From a checkpoint of a small transformer trained on Wikipedia: a variant of Adam for these matrices, 13364 steps.
MLP neurons of a small language model. Each row is named by its layer, matrix (up: input weights; down: output weights) and neuron, and shows model dimensions 64-159. Each number is 128 + 32 x the weight over its row's rms, rounded and kept within 0 to 255.
After each neuron's rows, "fires on" lists the tokens most often at its 100 highest values on Wikipedia text that the model never trained on. A number after a token or word is its count.

L3.up82 [119 155 149 121 100 126 112 149 119 134 141 178 142 107  98 112 140 160 181 150 165 197 163 105  61  97 136 109 144 147 127 132 165 105  95 125 143 142 112  81  96 110  93  94 131 110 117 118  70 154 194 116 133  70 128 146 149 125 189 113 122 112 142 115 114  69 182 145 141 116 172  76 162 112 163 101 146 155 160 137  53 128 157 192 171 106 188  75 133 153  99  96 133  53  27 137]
L3.down82 [128 123 120 175 150 175 183 166 134  90 103 173 140 147 194 139 148 124  69 137 154 143  81 108 141 135  93 120  86 131  81 159 142 140 134 109 160 108 176 148 139  89 153 144 130 159  84 193 152 109 123  57 141 125  77 113 122 179 100  77 137 139 147 116 148 129 100  84  86 151 125 153 114 154 126 117 189  81 135 186 174 162 104  43 122  67 116 161 119 196 101 151 189 154 203 148]
fires on: "er" 33, " Women" 9, ":" 7, " mm" 4

L3.up371 [120 138 111  96 169 196 154 143  99 125 118 126 131 137  81 142 118 103  88 126 133 137 184 172 100 141 114 120 147  88  78 185 107 158 195 143 100  80 134  88 112 131 116 114 159 152 114 175  74 114 151  97 158 177 137 121 190 143 149 144 154 101  99 141  67 147 104 143  77 111 139  85 185  41 154 174 106 131  93 102 126 112 147 143 171 166 129 102 101 136 118 118  72 130 120 118]
L3.down371 [106  86 166 108 120 108 122 144 103  56  92 196 166 135 114 159 166 136 101 125 125 110 122 114 134 103  96 159 168 168 108 131 152 122 159 150  73 157 143 128 204 123 131  48 151 118 151 111 164 137 112 152 158 118 147  75 134 125 145 121 117 149  88 154  64 133 156 164 157 136 173 173 150 142 128 117 168 122 127 168 161 106  83 125 105  64 135 159 129 136 167 145 152  98  91  84]
fires on: " " 40, "s" 9, "1" 8, " million" 7, "os" 6

L5.up377 [119 150 144 112 155 175 115 134 158 170 122 153 133 135 104 185 104 115 155 109 150 184  87 109 101 100  85 139 156 140 138 138  83  76 168 100 116  96 174  66 130 110 120 168 124  95 120 122 119 133 116  76 162  86 135  98 111 164 131  66  84 131 137 159 103 122 122  93 114 125 125 166 138  62 125 147  80 144  79 134  49 180 191 197 160 142 120 150 161 132  86  96 137 115  93 147]
L5.down377 [ 61 107 125 127 158 112 134 125 132  97 112 181 123 104 171 110 166 100 152  70 156 126 136 144  83  99 162 136 149 153 145 162  98 111 131 120 100 157 149 129 160 123 158 129 207 163 142 149 168  50 121 136 114 170 117 154 119 117 121  71 124 166  78  52 132 155  72  74 136 190 144 166  99 142 158  88 109 119 125 125  92 127  92  53 150 178  71 190 117 140 129 131 106  65 192 104]
fires on: "1" 17, "l" 10, "L" 8, "s" 6, " Film" 6, " L" 5

L5.up262 [132  30 128 163  77 170  96 115 182 105 139 162 134  99 137 166 122 119 134 101 179  45 117 141  93 180 160 193  96 122 178  82 153 144 139 138  76 145 155  82 111  92 193  97 115 139 171 112 147 133 169 107 126 116  82 153 152 110 177 158 151 126 111 154 100 127 132 103 153 130 117 161 129  99  80  84  38 147  70  89 151 148 166 158 130  99  95 110 186 102  85 136 119 142 167 164]
L5.down262 [148 152 111 144 101 142 166  78 123 159 139 104  93 135 117 130  84 174 174 109  84 122  65 178 157 145 126 108 129 176 170 159 166  64  98 156 138 129 122  83  91  97 103 105 125 118 188 171 121  83 160 120  99 150 157 104 108 149 126 132  69 189 117 115 151  81  93  94 108 182 180 167 175 125 114 115 139 153 175 133 104 126 109 139 102 125 128 133 109 102  98 113 146 175 113 126]
fires on: "ly" 13, "1" 13, "ately" 6, "ently" 6, " has" 6, " not" 6

L5.up1237 [116 152 176  94  48 143 127  92 128  98 162 134 146 156 172 140 119 152  76 135 163 183 116  86 113 198 141 194 188 149 158 144 144 114 142 133 139 112 117  81  64  90 162  83 106 157 167 152 155 113 138 117 118 133 160 117 146 105 157 135 111 111 114  62 166 128 127 119 166  97 146 125 133 102 105 137 154 117 117 115 159 141 152 123 120 111 206 102 165 169  89 134 134 151 105 140]
L5.down1237 [104  78 114 117 139 116 153 166 108 113 103 115 155 120 141 128 109 122  79  79 153 138 123 117 168  94 137  93 125 195 190 148 100 143  87 105 110 146 141 163 134 117 140  50  99 127 151 142  92  94 183 119 138 157 142 119  70 129 177 155 100 140 112  81 169 114 161 143 147 104 146 141 193 200 127  57 128 126 140 159  89 149 161 147 125  40 105 110 152 116 123 170 139 114 129 147]
fires on: " had" 57, " has" 19, "1" 9, " " 9

L5.up749 [107 136  94 133  92 123 154 108 136 147  50 209 155 169 145 109 163 160 124 105 151 130 101 161  81 159 105 154 176 154 153 183 107 110 204  99  75 128 144  98 182 105 169  97 144 137 130 142  67 176 141 161 114 128  96 149  88 119 177 101 153 139 151 125  66  77  77 159  79 104 127 155 161 150 100 183  50 117 162 121 101 149 144 168 157 125  94  95 162 134 156 106  83 137  99 104]
L5.down749 [ 82 129 103 105 137 124 178 151 166 159 131  56 190 126 123 174 160 126 105 182  69 135 111  44 162  66  97 117 142 129 146 133 179 129  91 140 148 124 155 144 124 181  71  83 162 104 105 117 206 131  82 116  90 105 162  77 168  86  60 128 133 101 129 169 148 181 157 117 138  63 109 167 118 134  99 124 117 191 151 157 104 109  87 149 119 108 171 111  64 150 100 142 143  91 161 151]
fires on: " " 27, "1" 22, "0" 7, " st" 4

L5.up684 [131  92  94 143 101 158 142 118  87 127 155 206 135 122 145 179 156 200  99  86 140 100 145  74  44 136 102 121 173 103 157 128 149  63 130  49 167 149 121 151 103 153 166 117  91 120 158 108 144 136  81 112 158 126 134 135 163  86 137  72  29  90 120 156 171 139 144  98 120 128 162 119 153 118  98 141 110 142 166 150 157 102 167  63 138 147  97 142 120 124 105 169 178 142  80 144]
L5.down684 [ 75  78 124 130 145 112 165 170 101 131  80 136 156 102 191 116 106  71 106 140 104 130 207 176 145 102 144 100 140 133 163 110 125 113 126 129 189  59  61 208 161 146 144  91 112 125  60 118 111 151 132 116  98 117 132  99 123 130 105 175 153 118 131 143 140 156 128 152 117  59 178 103 138  84 143  85 143 105 166 148 157 106 153 102 101 114 163 141 164 154 142 192 121  87 106 125]
fires on: " an" 35, " R" 15, " An" 13, "T" 7, "t" 6, "R" 4

L3.up728 [164 139  90  93 154 123 132 116 178  76 154 127 153 149  62 153 138 128 134 122 171  92 162 136 109  75 143  99 174 128 142 154 130 171 197 145 167 148 159  92 139 106 117  72 173 145 191  96 185 118 131 145 112 176 179 146 152 128 146 113 100  77  77 136 102 120 174 148  75 159  86 107 119  62 171 130 171 136 185 111 101 107 137 102 104 115 114 140 119 130 183  73  87  78 147  92]
L3.down728 [144  63 173 116 173 185 171  61  97  74  40  82 159 105 155 107 120 106  91 155 113 136 126  97 177 116 109 188  74 100  98  90 158  96 110 156 124 148 177 163 100 118 123 170 115 168 117  96 157 123 141  93 153 112  77  69 144 124 156 194 123 104 112 100 126 124 185 130 112 174 174 140 120 106 101 210  75 114 128 149  75 123 104 106 156 116 172 124  90 121 131 155 145 126 139 180]
fires on: " by" 36, "g" 11, "ot" 7, "ae" 5, "og" 4

L5.up444 [122  89 133 129  85 118 122 125 121 147 136 142 109 101  89 120  68 190 136 154 158 151 131  79 141 123 114 133  84 128 132 149  98 102 151 138 139 107 103  78 131 148 164 114 216 188  77 147 142 154 113 131 124 152 119 138 142 123 176  76 140  93 148 180 164 133  31  92 167 162 135 110  94  53 134 121 110 149 107 106 135 138  98  82  58 174 174  84 145 144  84 113 128 110 107 175]
L5.down444 [162 156  53  83 164 121 138 146  97 162 159 114 137 112 185 133 132 141 144 137 190 128 178 141 128 171 175 139 156  85  87 121 111 106 142  95 144 160 144 203 166 131 115 125 123 164 167 137 140 104 141 194 127 116  70 101  91 113 122 155 104 153 114 132 140 166 151  90 105  72 136  90 193 128 128 106 164 157 114 196  90  66 154 139 206 121 109 168 106 110 107  79 116 112 152 134]
fires on: "-" 22, "f" 19, "/" 13, " for" 6, "–" 5

L5.up842 [150 153 188 159 115 162  93  80 141 140  64 146 110  95 146 140 134 115 138 109 136 168  73 104 119 109 110  95 131 136 115 152  69 116 130  76  83 132  82  56 100 141 143 133 134 166 141 118 124 149 193 148 118 170 110 162 150 150 128 118 120 146 176 130 215 131 154 137 137 126  84 120 123 141 100 132 135  94 112 141 130 128 202 175 116 158 124 106 161 157 137  98 111  88 104 175]
L5.down842 [143 141 109 133 160 130 127 136 115 174 136  88 117  95 121 133 156 127 141 154 123 130 102  92  80 117 130 100 137 155 164 113 194 148 161 157 123 119 146 123 121 155 111  78 146  99 108 148 104 139 144  75 121 187 122 172  64 218 169 194  68 169 119 164 133 149 136  89 151 109 115  60 160 142 113 173 117 150 111  64 101 147  17 154 120 147 158 128  99 181 125 136 137 154 108 129]
fires on: " is" 17, "," 13, " with" 11, " population" 11, " on" 7, " c" 4

L5.up413 [111 170 188  94 152  96 128 140 153  95 115 118  95 110  74 144 147 152  91 178  69 114 110 127 115 119 131 175 168 121 127 201  89 106 143 103 139  92 134 181 100  96  92 134 139 113 161 111 143 178 118 137  93 130 149 138 120 104 163 137  93 143 171 124 155  95  96 128 113 121 164 168 156 118 136 221 122 170 127 126 104 121 134 179 153 166 121 110 102  68  70 190  81 181 132 116]
L5.down413 [140  99 121  83 218 153 148  75 179 165 155 140 170 132 161 132 118 152 146  93 115 159 144 114 133  83  64  91 121 164 113 114 108 116 137 122 137 125 136 120  95 153 179  79 108 104 107 154  90 152 136 124  80 195 146 114 159  98 109 169 119  93  80 132 121 151 133 156  36 135 157 103  62  68 151 145 102  63  94 152 106 139 135  88  90  78 134 111 132 161 144 138 120 117  85 137]
fires on: " (" 21, "1" 18, " one" 17, " a" 8, " One" 6

L5.up454 [163 148 109  81 154 120 135 106  80 159 109 132 137  99  84 153 126 200 105  98 164 119  92 121 124 192 155 120 173  65 151 136  74 100 114  47 108 106 109 113 151 169 100  98 123 179 158 142 178 152  82 143 108 123  83 148 115  76 135 135 178 150  98 132 115 147 147 126  78 149  69 168 149  96  84  86 153 127 105 151 108 121 136 176 163 122 123 178 149 148  88 136 138 119 156 127]
L5.down454 [ 57 103  98 107 160 106  97  88 199 189  90 121 153 101 195 134 131  54  76 108 116 168  93 140 129  25  77 147 129 119 170  90 172 115 118 150  85 143 131 135 185 177 132  73 173  95 139 105 119 150  63 157 123 100  91 101 160  86 137 100 111 151  83 139  80 207 164 156 110 117 114 135 121 106 144  97 111 140 160 147 121 130  76 141 107 161 147  83 127 161 146 153 164  96  92 142]
fires on: "-" 39, " Released" 12, "1" 7

L3.up651 [174 173 126 159 134 141 186  62 143 152 124 118 125 111 137 150 108 133 149 149 132 111  72 129  58 130 186 140 162 106 135 161 184 146 190 158 130 120  64 151  54 136 103  58 147 152 156 160 184 119 154 120 189 129  71 125  73  82 117 108 134  68 141  86 142 111 172  57 123 136 162 122 112 138 120  91 137 161 157 154 131 103 164 117 125  91  94 161 142 125 160  81 127  96  96 140]
L3.down651 [147 118  82 114  46 157  88 141 142 100 168 142  62 159 110 158  99 156 126  98 169 193 136 120 141 134 145 124 155 143  87  96 123 149 143 128 196 125 203 133  89 107  74 139 133 136 127 138  97 190 143 169 122 162  59 176 137 168 134 107 129 151 146 126 129 167 132  91 115 141 197 162  92 142 136 124  97 132 103  84  80 189  88  48 101 151 155 139 142 176 109 135 166 113 116 148]
fires on: ";" 56, ":" 35, "per" 4

L3.up574 [126 119 116 166 149 146 169 163 193 104  34 187 181  99  92  66 127 132 141 119 138 131 133  76  98  45 137 113 144 133 129 171 192 108 137 118 122 163 104  71 113 141 118 101 154 107 147 167 127 167  96 196 120 122 126 204 144  74 121 114 123 130 229 129  70 119 187 143 121 162 116  98 166 164 121 104 147 105 131 118 141 117 168 130 160 145 123 148 118 150 127 108 178  32  97 148]
L3.down574 [157 143 153  98 104 102 127 172 130 132 122 115  81 139 117 175 147  62  96 105 195 113 104 166 124 134 165 127  87 149 111 122  76 208 194 136 119 146 158 146 134  98 147 176 138 124  67  79 155 143  50  96 174 180  47 108  87 161 151 135  98 148 138 102 190 157  93 148  66 110 111 148  94  79  92 115 125 155 154 138  97 145 106 135  48 109 132 141 119 157  82 165 139 148 102 132]
fires on: " is" 19, ";" 11, " place" 7, "'s" 7, " died" 6, ":" 5

L5.up819 [101 120 152 156 196 144 119 157 125 119  61 163 124 190 152 146 101 110 110 141 100  97 129 171  76 206 166 135 144 141 173 125  86 120 189 118 123 110 180 111 144  68 149 130 122 200 143  80 100 146  94 194 159 137 166 139 119 110 254  84  56 146 142 137 123 106 126 150  62 126 118 124 146 128 135 136 197 109 156 129  98  85 104 126 133 166  42 133 114  94 155 185  95 161 106 140]
L5.down819 [119 103 141 104 108 167 117 148 103 121 105 102 173  95 158 123  68 138  75 164  74  87 145 123 156 104 109  89  92  94 126 103 157 162 150 189 134 121  98 147 159 113 101 176  55 103  91 208 136  80 122 104 122 226  68 104 110  85  90  99 112 101 172 125 171 116 119 106 140 157 123 134 148 181 100 187 159 112 156 168  92 156 124 107 141 116 138 173 129 156  71 182 117 123 157  79]
fires on: " to" 20, "1" 17, " " 16, "–" 9, " prom" 7

L3.up1064 [ 72  95 111 114 143 143 143  97 179 147 108  88 123 135 123 117 106 131 124  99 158  95 119 142 100 135 160 141 130 172 140 115 124  93 168 192 153 114 168 122  83 188 136  74 167 167  99 105  64 127 145 138 120  93 123 117 153 101 129 107 108  77 120 164 108 106 133  34  80 144 177 106 178  81 120 140 134 157 162 157 139 118 119 129 152 128 158 146 122 120  81 144 134  99 118 115]
L3.down1064 [ 88 140 138 181 122 158  58 133 179 108 120 111  89 127 103 164  80 142 130 144 133 132 176  85 128  91 141 169 149 132 121 137 115 114 140 108 133 153 110 149 105 118 142 159 157  62 145 141 144 105 179 143 109 124 129 158 119 126 108 115  58 176 129  83 102 129 104 174 183 101 109 155 111 132  87 130 177 156 104 176 178 146 154 132 103  77 147 118 149 179 110  98  63 104  95 180]
fires on: " F" 25, "F" 14, "ist" 11, "-f" 6, "if" 4, " C" 4

L5.up252 [114 143 186  96 121 156 111 141 175  81 108 138 150 169 109 123 176  89 134 108  76 141  77 129 106 122  96 149 117 152  87 140  85  93 139 159 144 107 145 108  70 116 134 146 114  68 120 114 114 111 157  71 110 148 101 120 124 119 179 118 120 102 142  36 177 111 164 151  81 123 128 152 123 106 123 166  74 146  98 105 167 111 109  44 137 157 174  95 109 136 152 162  97 167 111 159]
L5.down252 [132 112 105 178  84  73 152 152  60  97 184  99 113  80 105 153 121 105 130 151 110 130 160 142 162 112 136 153  85 137 175 104 126  86 141 157 128 143 107 158 102 137  72 196 133 153 138 155 136 104 148 118 130 123 128 172 134 144   0 137  91 158 171 183  94 135  65 118 219  98 157 119 135 183 128 118  87 121 188 130  96 168 146 162  69  87 102  71 119 118 128  67 121  96 128 140]
fires on: "it" 30, " D" 7, "al" 6, "ap" 5, "d" 4, " gen" 4

L3.up837 [167 121  93 120  76 109  97 133 109  90 115  82 128  96 146 136 109 113 129 135 140 125 148  47 152 174 133 120 148 128  89 119 126 135 137 177  92 109 106 181 125 139 150 123 194 151  92 176  97  81 137 113 135 170 161  80 116 142 103 129 166 164 158 126 126 126 134  85 121 112 136 145 183  64 125  88 136 143  80 104  53 155 149 118  61 102 185 114 162 137 145 160 104 127 137 105]
L3.down837 [145 141 111 172  91 111 137 153 149 128 229 178 195 164 100 129 236 133 169 122 135  65 134 138 156  68 168 159 161 100 112 140 145 110 119 104 142 137 158 124 151 118 106  82 146  86 168  81 134 120 152  94 123 171 115 177 114 154 117 149  84 164 166  85 127 116 102 116 137 118 169 113 132 123 105 121 155 111  76 108 122 140 132 157 117  70 162 141 135 115  74 122 168 146 116  93]
fires on: "ed" 26, " Jr" 13, " began" 9, " from" 6, "ing" 6

L5.up640 [145 112 163 133 116  86 114 105 153 152 148 110 116 155 159 125  92 129 132  87 126 114 144 157 103 183 149  88 173 145 118 119 111 148 157 152 135 127 132 189 209  29 147 126  77  95 166 112 126 156 119  79 193  99 128 187  91 116 136 105 181 152 150 132 146 142 176 123 150  87 135 134 112 165 194 124 136  55 106 120 132 129 115 144 159 100 140  69 141 134  80 156 108 110 156 176]
L5.down640 [110 115  83 138  82 147 178 180 109 149 106 129 135  90 151 118 124  94  70 225 166 133 132 163 140 137  96 131  53 121 143 136 103 115 188 106 138 146 122  97  62 190 131 137 114 164  58 154 148 146  77  88  77 151 171  84 140 148 148 128  99  73  39 151 140 104  98 132 139 153 125 178 117  79  88  81 147 135 135 141 126 178  87 122 117 146  52 160  84 153 175 135 101 174 155 110]
fires on: " b" 24, " st" 8, " fl" 7, " Ben" 5, " cl" 4, "yl" 4

L5.up217 [130 128 119 170 161 107  88 146 182 107 143 134 178 209 108 116 145 131 121 115 181  94 127  88 106 149 161  70 114  49 158 125 191 143 158  60 130  92 122 138 128 130 132 104 140 112 172 161 145 143 113 148 113 106 144 164 154 115 125 147 176  88 133  51 146 124 146  69 100 147 127  89 100 144 112 131 187 100  77 133 138 116 165  82  96 157  85 107  95 107 125 122 129 101  94 152]
L5.down217 [138  94 140 150 123 129 167  93 107 160 147  73 111 146 131 142 116 119  92 149  99 120  74 126 191 114 119  88 105  99 102  78 147 122 111 108 128 119 168 175  89 154  77 122  82  92  82 149 147 136 104 111 149 197 115 161  96 200  94 128 108 136 146 154 102 105 107 119 156 119  61  72 110 141 116 204  78  80  89 165  81 105 134 145  92 175 227  60 142 166  63  71 172 131 111 116]
fires on: " is" 26, "," 18, " was" 18, " are" 11, " he" 6, " were" 5

L3.up1460 [113  67 144 134 129 166 155 140 145  76 120  93 148 105  92 177  94 135 104  88 125 125 127 183 172  67 116 168  92  71 169 157 143  89 150 115 140 161 105 104 178 106 217 151 174 133 126 127 120  85 146 112  94 185 102 143  99 133 183 134 180 117 149 102 112 130 139 155 201 125 142 108 142  44  95 127 142 125 112  92  71 176 150 137 119 122  86  72 185 155 157 131 100  97 143 182]
L3.down1460 [166 113  79 119  96 114  89 153 101 147 149 107  98  87 162  79 164 137 191 163 105  49 119 106 117 142 192 128 133 165  59 109 120 158 106 126 136 124 147 132 115 137  80  73 132  83  91 124 111 185 116 132 133 129 174 161 110 125  43 147  94 164 138 120 141 166  90 209 134 110 136 139 130 109 132  75 173 206 147 129 171  96 174 147  86 138 162 159 132 117 109 134 117 128 133  76]
fires on: " after" 23, " (" 19, "il" 16, " from" 6, "at" 5, " by" 4

L3.up312 [135 104 138 101 119 120 187 107 132  41  97 121 151  81 141 164 132 167 109 114 146 105 121 150 145 120 203 121 101 166 148 174 159 121 105  91  97 102 111 147 152 150 180 120 154  94 114 172 140 137 160 169 211 114 101 141 118 129 177  54 112 185 174  87 112 211 171 149 112 111 197 100 157 123 112 152  74 149 118 110  94 122 138 117 124 124 140 128 183 105 181 154 147  79 110 172]
L3.down312 [174  90 179 165  92 117  71 144 164 138 100  78  73 141  75 110 141 132 101 110 141 173 107 109 121  72 114 213 172 132 147 160 108  95  97 179 188 120 121 163  87 121  89 102 161  88 154  61 120  93 143  96 105  93 166  74 154 123 113 160  71 122 114  91 105 117 105 171 119  83 115 203 114 121 146 111 145  87  91 120 128 130 112 124 175 138 105 126 123 197 104 137  77 225 165 106]
fires on: " c" 17, "p" 13, "et" 11, "ed" 10, " B" 8

L3.up80 [132 133  61 151 190 113 134 117 203 130  75 144 139 148 116 145 156 128  95  98  90 135  83  80 134 134 152 141 157 107 132 104 150 139  98 153 187 141 119 125 126 113  82 122  95 174 138 159 159 144  48 167 166 119 141 139 123 171 120  36  92  85  62 126  99 188 136 137  81  77 102 134  98 150 112 125 168 149  70  98 100 168 116 171 117 149  87 126  93 158 136 137 155  67 118 131]
L3.down80 [134 132 193 112 134  94  59 134  53 110 187  83 154 130 112 156 107 130 123 192 135 117 100  99 123 119 155 123 140 115 145 109  97 146  98 122 179 144 137 123 120  69 194 181 127 115  76 141 129  91 130 133 103  62 159  79 111 127 107 181 131 122 129 154 162 158 128  89 150 163 199 115 113 125 139 167 136  67 130  76 179  66 102 123 157 140 143 163 148 107 144 106 117 125  95 117]
fires on: "2" 21, "1" 11, " by" 10, " as" 10, "f" 6, " out" 4

L3.up1331 [127 205 167 165  97 126  92 146 154 113 153 103 153  63 187 174 138  92 104 109 158 133 111 158 177 140 111 202 134 125 183 120 152 118 165 140 105 143 124 149 130 133 129  96 188 115  81 135  45 166 145 129 129 145 159 185 108 126 114 162 101 135 190 123 135 126  79 114  97  98 163 164 162  84 130  31 117 125  73 138  96 211  88 117 103  94 117  98 133 146 129  59 137  73  78  92]
L3.down1331 [162  84  96 172 116 147 210 161  83 159 190 113  83 142  91 183 129 112 131 110 127 145 169 117  91 111 127 106 124 157 133 145  84 108 159 145 119 114 155 121  99 101 131 101 142 146 138 167 130  57 114 135 163 114 127  85 129 139 192 122  82 173  98 119 132 158 155 134 163 130 117 111 132 124 101 123 156 155 161 165 123  80 112 151 142 175 120 127 224 155 136 185 160  98 151 184]
fires on: " out" 18, "an" 18, " together" 6, "il" 6, "ole" 5

L5.up1058 [113  97 147  94 109 124 137 147 113 114 146 135 109 121 148 121 148  58 114 154 146 123  91 131 110 135 123 126 159 147  89  88 148  70 108 110 165 156 122 113 113 156 115 123 133 149 150 155 107 147 125  76 180 180 126 110 106 130  77 120 202 138  77  59 158  99 145  94 126 111  80 161 147  89 115 126  83 199 153  59 140 134 123 139 101 171 133 143 147 110 120 124 114 106 112 107]
L5.down1058 [149  81 119 162 115 167 162 172 197 209 116 164 120 145 122 129 106 159 148  95  95  79 110 165 179 110 164 108 118  83 172 111 121 127  85 168 144 129  44 123 200 169 156 112 165 118 122 145 138 128 101 170 155  35  99 149 123  74  96 124 131 150 142 108  54 136 135 109 120 121  84 142 130 139 130  96 126 151  78 140 166 165 135 165 144 169 101 102  69 174 188 145 192 135 101 132]
fires on: "-" 19, "°N" 8, "h" 7, "″E" 7, ")\n\n" 6, "==" 6

L3.up1044 [150 163 129 164 106 143 154 131  53 164 133 151  96 100 186 141 191 174 139  41 122 130 151 131 182 144 157 132 168 190 208 149 107  90 105 196 168 121 102 155 140  85 119  89 138 135  98 140 124 144 104 192 107 103 204 131  75 143 133 119 131  80 143 152 115 179  99 122  68 110 100 117 159 146  92 136 149  73 127 164 131 184 123 140  80  74  79 116 119 104 105 159 146 122 132 162]
L3.down1044 [167 131  56 125 156 119 115 119 173  98 131 128 168 138  99 178  98  98 102 174 111 170 197 199  87 104 145  95 129 108 128  99 156 133 144 117 111 179 176 169  81 147 109 164 144  71  73 147 113 111 158 102 114 138 118 104 131  87 131 172 166 105 122  97 100 153 158 143 163 132 179 116 113 162 148 100 109 112 148 137 151  91 154 107 130  95 218 140 114 155 140  92 102 132 180 128]
fires on: " |" 33, "on" 10, "a" 5, "inem" 4

L3.up292 [155 164 134 142 153 113 186 120 118 163 155 106  92  65  93 155 155 193 121 151 139 141 154 118 131 119  92  63 185 117 133 111 102  94 104 112 115 132 157 133 138 172 155 111 112  83 153  89 143 121 136 206 168 136 135 119 157 114 142 155  80 115 127 174 111 100 113  97 111  86  85 122 173  64 106 133 141 145 104 112 152  63  94 170 185  93  95 116 136 138  72 106 169 112 117  95]
L3.down292 [ 90  89 149 118 127 157 153 163 154 163  91 116 146 112 172 107 142 153 122 162 180 159  78 112 148 135  96 177  84  89  91  91 142 133 133 138 109 116  99  63 106  73 129 131 118 140 125 158 143 104 154 153  97  93 115 138 114 107 133 179 192 117 158  90 133 157 124 146 141 172 153 121 152 176 150 144  97 114 136 126 112 224 135 134 140 165 171 118 130  97 138 102  86 104 106 155]
fires on: "-" 15, " l" 14, " gr" 12, " Pr" 5, " as" 5

L5.up150 [111 123 117 149 177  80 121 119 218 129 119 207 101 143 148 104 126 121  76 170  79 109 113 160 164 108 123 140 192 133 123 124  73 127 176 115 116 143 140 123 175 100 172  40 120 137 156  83 132 230 172 171  67  96 160 134 126  94 110 111 125  90 137  95 123 144 156 104  95 122 113 108 157  84  81 117 154 115 118 179 118 140 135 126  88 104 146  67 180 199 183 128  89 153 133 115]
L5.down150 [189 100 162 108 138 120 136 103 167 124 185 110  95 153 107 125 109 155 159 118 171 130  95 138 164 134  85 107 112 129 120  92 158 119 123 122 109 131  90  62  81 151 152 162 103  71  99  95 125  99 192  99 109 111 105  90  51 112 104 194 109 121 137 142 117 137 165 144 183 148 113 108 110 102 125 123 125 194  91  92 101 117  80 137 185 116 124 130 126  83 212 121 136 134 102 152]
fires on: " |\n" 20, "1" 17, "==" 11, "2" 6, "|---|---|---|\n" 4

L5.up1036 [127 135 163 102 126 140 129 111 133  99  86 114 138 163 128 129 140 118  50 181 139 168 126 101  95 146 147 194  96  97 180 124 155 142 121 116 125 108 114 102  37 155 167   0 100 133 109 110 146 142  83 115 195 143 157 143 200 136 148 114  90 121  99 100 126 123 160 156  68 148 150 112 154  88 168 134 116 137 134 159 124 114 120 107 117 110 100 139  98 216 141 138 128 126  98 107]
L5.down1036 [145 137 100 124  98 111 131 104  65 160 135 147  58  79 121  98 103 114 102 116 147 125 153 105 195 161 163 123 126 119 160 107 147 117  50 135 144 169  89 166 126 142  80 198 107 158 135 104 153 173 144 121 128 130 112 131 120 175  90 101 147  82 164  94 152 176 137  95 147 135 101 156 168  93 124 123 146  82  90 129 105 149 133 118  71 170 188 142 144 128 107 106 133 199 121 116]
fires on: " were" 29, " was" 15, " be" 14, ";" 7, " of" 6

L5.up877 [153 138 104 173 143 130  83  38 134 176 124 188 111 172 137  98 147 144 169 180 121 121 100 121 138 121 166  23 164 112 140 124 161 105  78 125 121  83 114 132 175  77 144 104 131 160 129 121 146 147 164 102  77 159 117 126 165 152 183 141 127 138 144  94 121 133 131  72 162  86 151 167 171  99 113 167  75 133 127 121  95 112  80  86 141 110 118 151 138 114  96  88 153  95  89 121]
L5.down877 [148  83 119 115 146 104 171 172 136  86  46 126 187 155 195 138  95 132 105 118 162 206 158 215 115 208  79 105  78 194 122 134 145 170 144  87 104 138  97  66 134  85  82 167  87 145 135 138 121  94 101 125 144 125 109 107 139 162 144 182  94 144 173  87 124  84 110 189  78 134 104 139 153 102 141 143 137 112 140 123 174 204 125  73 149 134 179 129 148 146 161 137 156  89 145  75]
fires on: " H" 19, "e" 10, "o" 9, " company" 8, "ie" 7, " of" 5

L5.up1108 [116 137 132 124 130  82 164 133 159 173 142 142 167  53 130  91 110 139  70 127 161 136 164 132  80 153 178 133 185 171 175 161 153  56  92 171 109 110 160 109 118 171 178 184 128  70 116 120 189 130 132  99 194 112 120 122 143 121 123 101 116  94 112 120 139 142 201 121  68 111 115  88 121 104 122 119 101 169 165 109 102 139 155  98 117 159 134  97 176 155 104  96 187 114  95 193]
L5.down1108 [121 125 155 152  97 145 100 102 136 141 129  61 150 112 135 141  76 164 101 108 195 147 138 104 116 159 108 183 155 121 150 107 136 138 164 124 131 145 105 125 122 170 134  91  98  83  96 119 150 130 188 134 122  85 126 104 181 135 126 129 209 147 139 148 139 134 133 139 160  88 117 165  57 144  98  82 121 125  83 140 175 100  88 103 150 160 146  73 108 157 111 146 104  96 128 133]
fires on: " W" 74, " T" 8, " C" 5, " F" 4

L3.up1087 [135  70 135 148 158 132 117 103 175 162 159 130 131 178 103 129 149 115  96  57  95 178 138 121  88 149 116  48 131 161 154 107 124  79 190 126 104  92  89 123 107 181 119  92 143 161 108  97 145 143 234 114 134 115 153 155 150  65 122  32 124  70 128 132 141 108 138 138 162 108 127 133 149 106 160 152 149 124 148 166 104  66 176 104 182 164 232 145 130 119  97 155 124 108 131 101]
L3.down1087 [152 111 101 136 115 100  88 147 153  88 117 113 149 142 167 139  91 151 226  76 127  70  95 106 144 111 130 167 127 107 202 155 149 112  65 127 122  76 129 106 107 112 106 152 108 132 133 124 140 115 103 168 118 132 125 203  97 106 108 146 121 119  63 157 127  97 124 153 196 147  95  92 138 123 103 126  77  88 136 146 145 120 101  96  98 155  89 128 118 100 174  87 147 124 131 116]
fires on: " An" 11, " R" 10, " Ar" 9, " Bu" 8, " Car" 7, " El" 6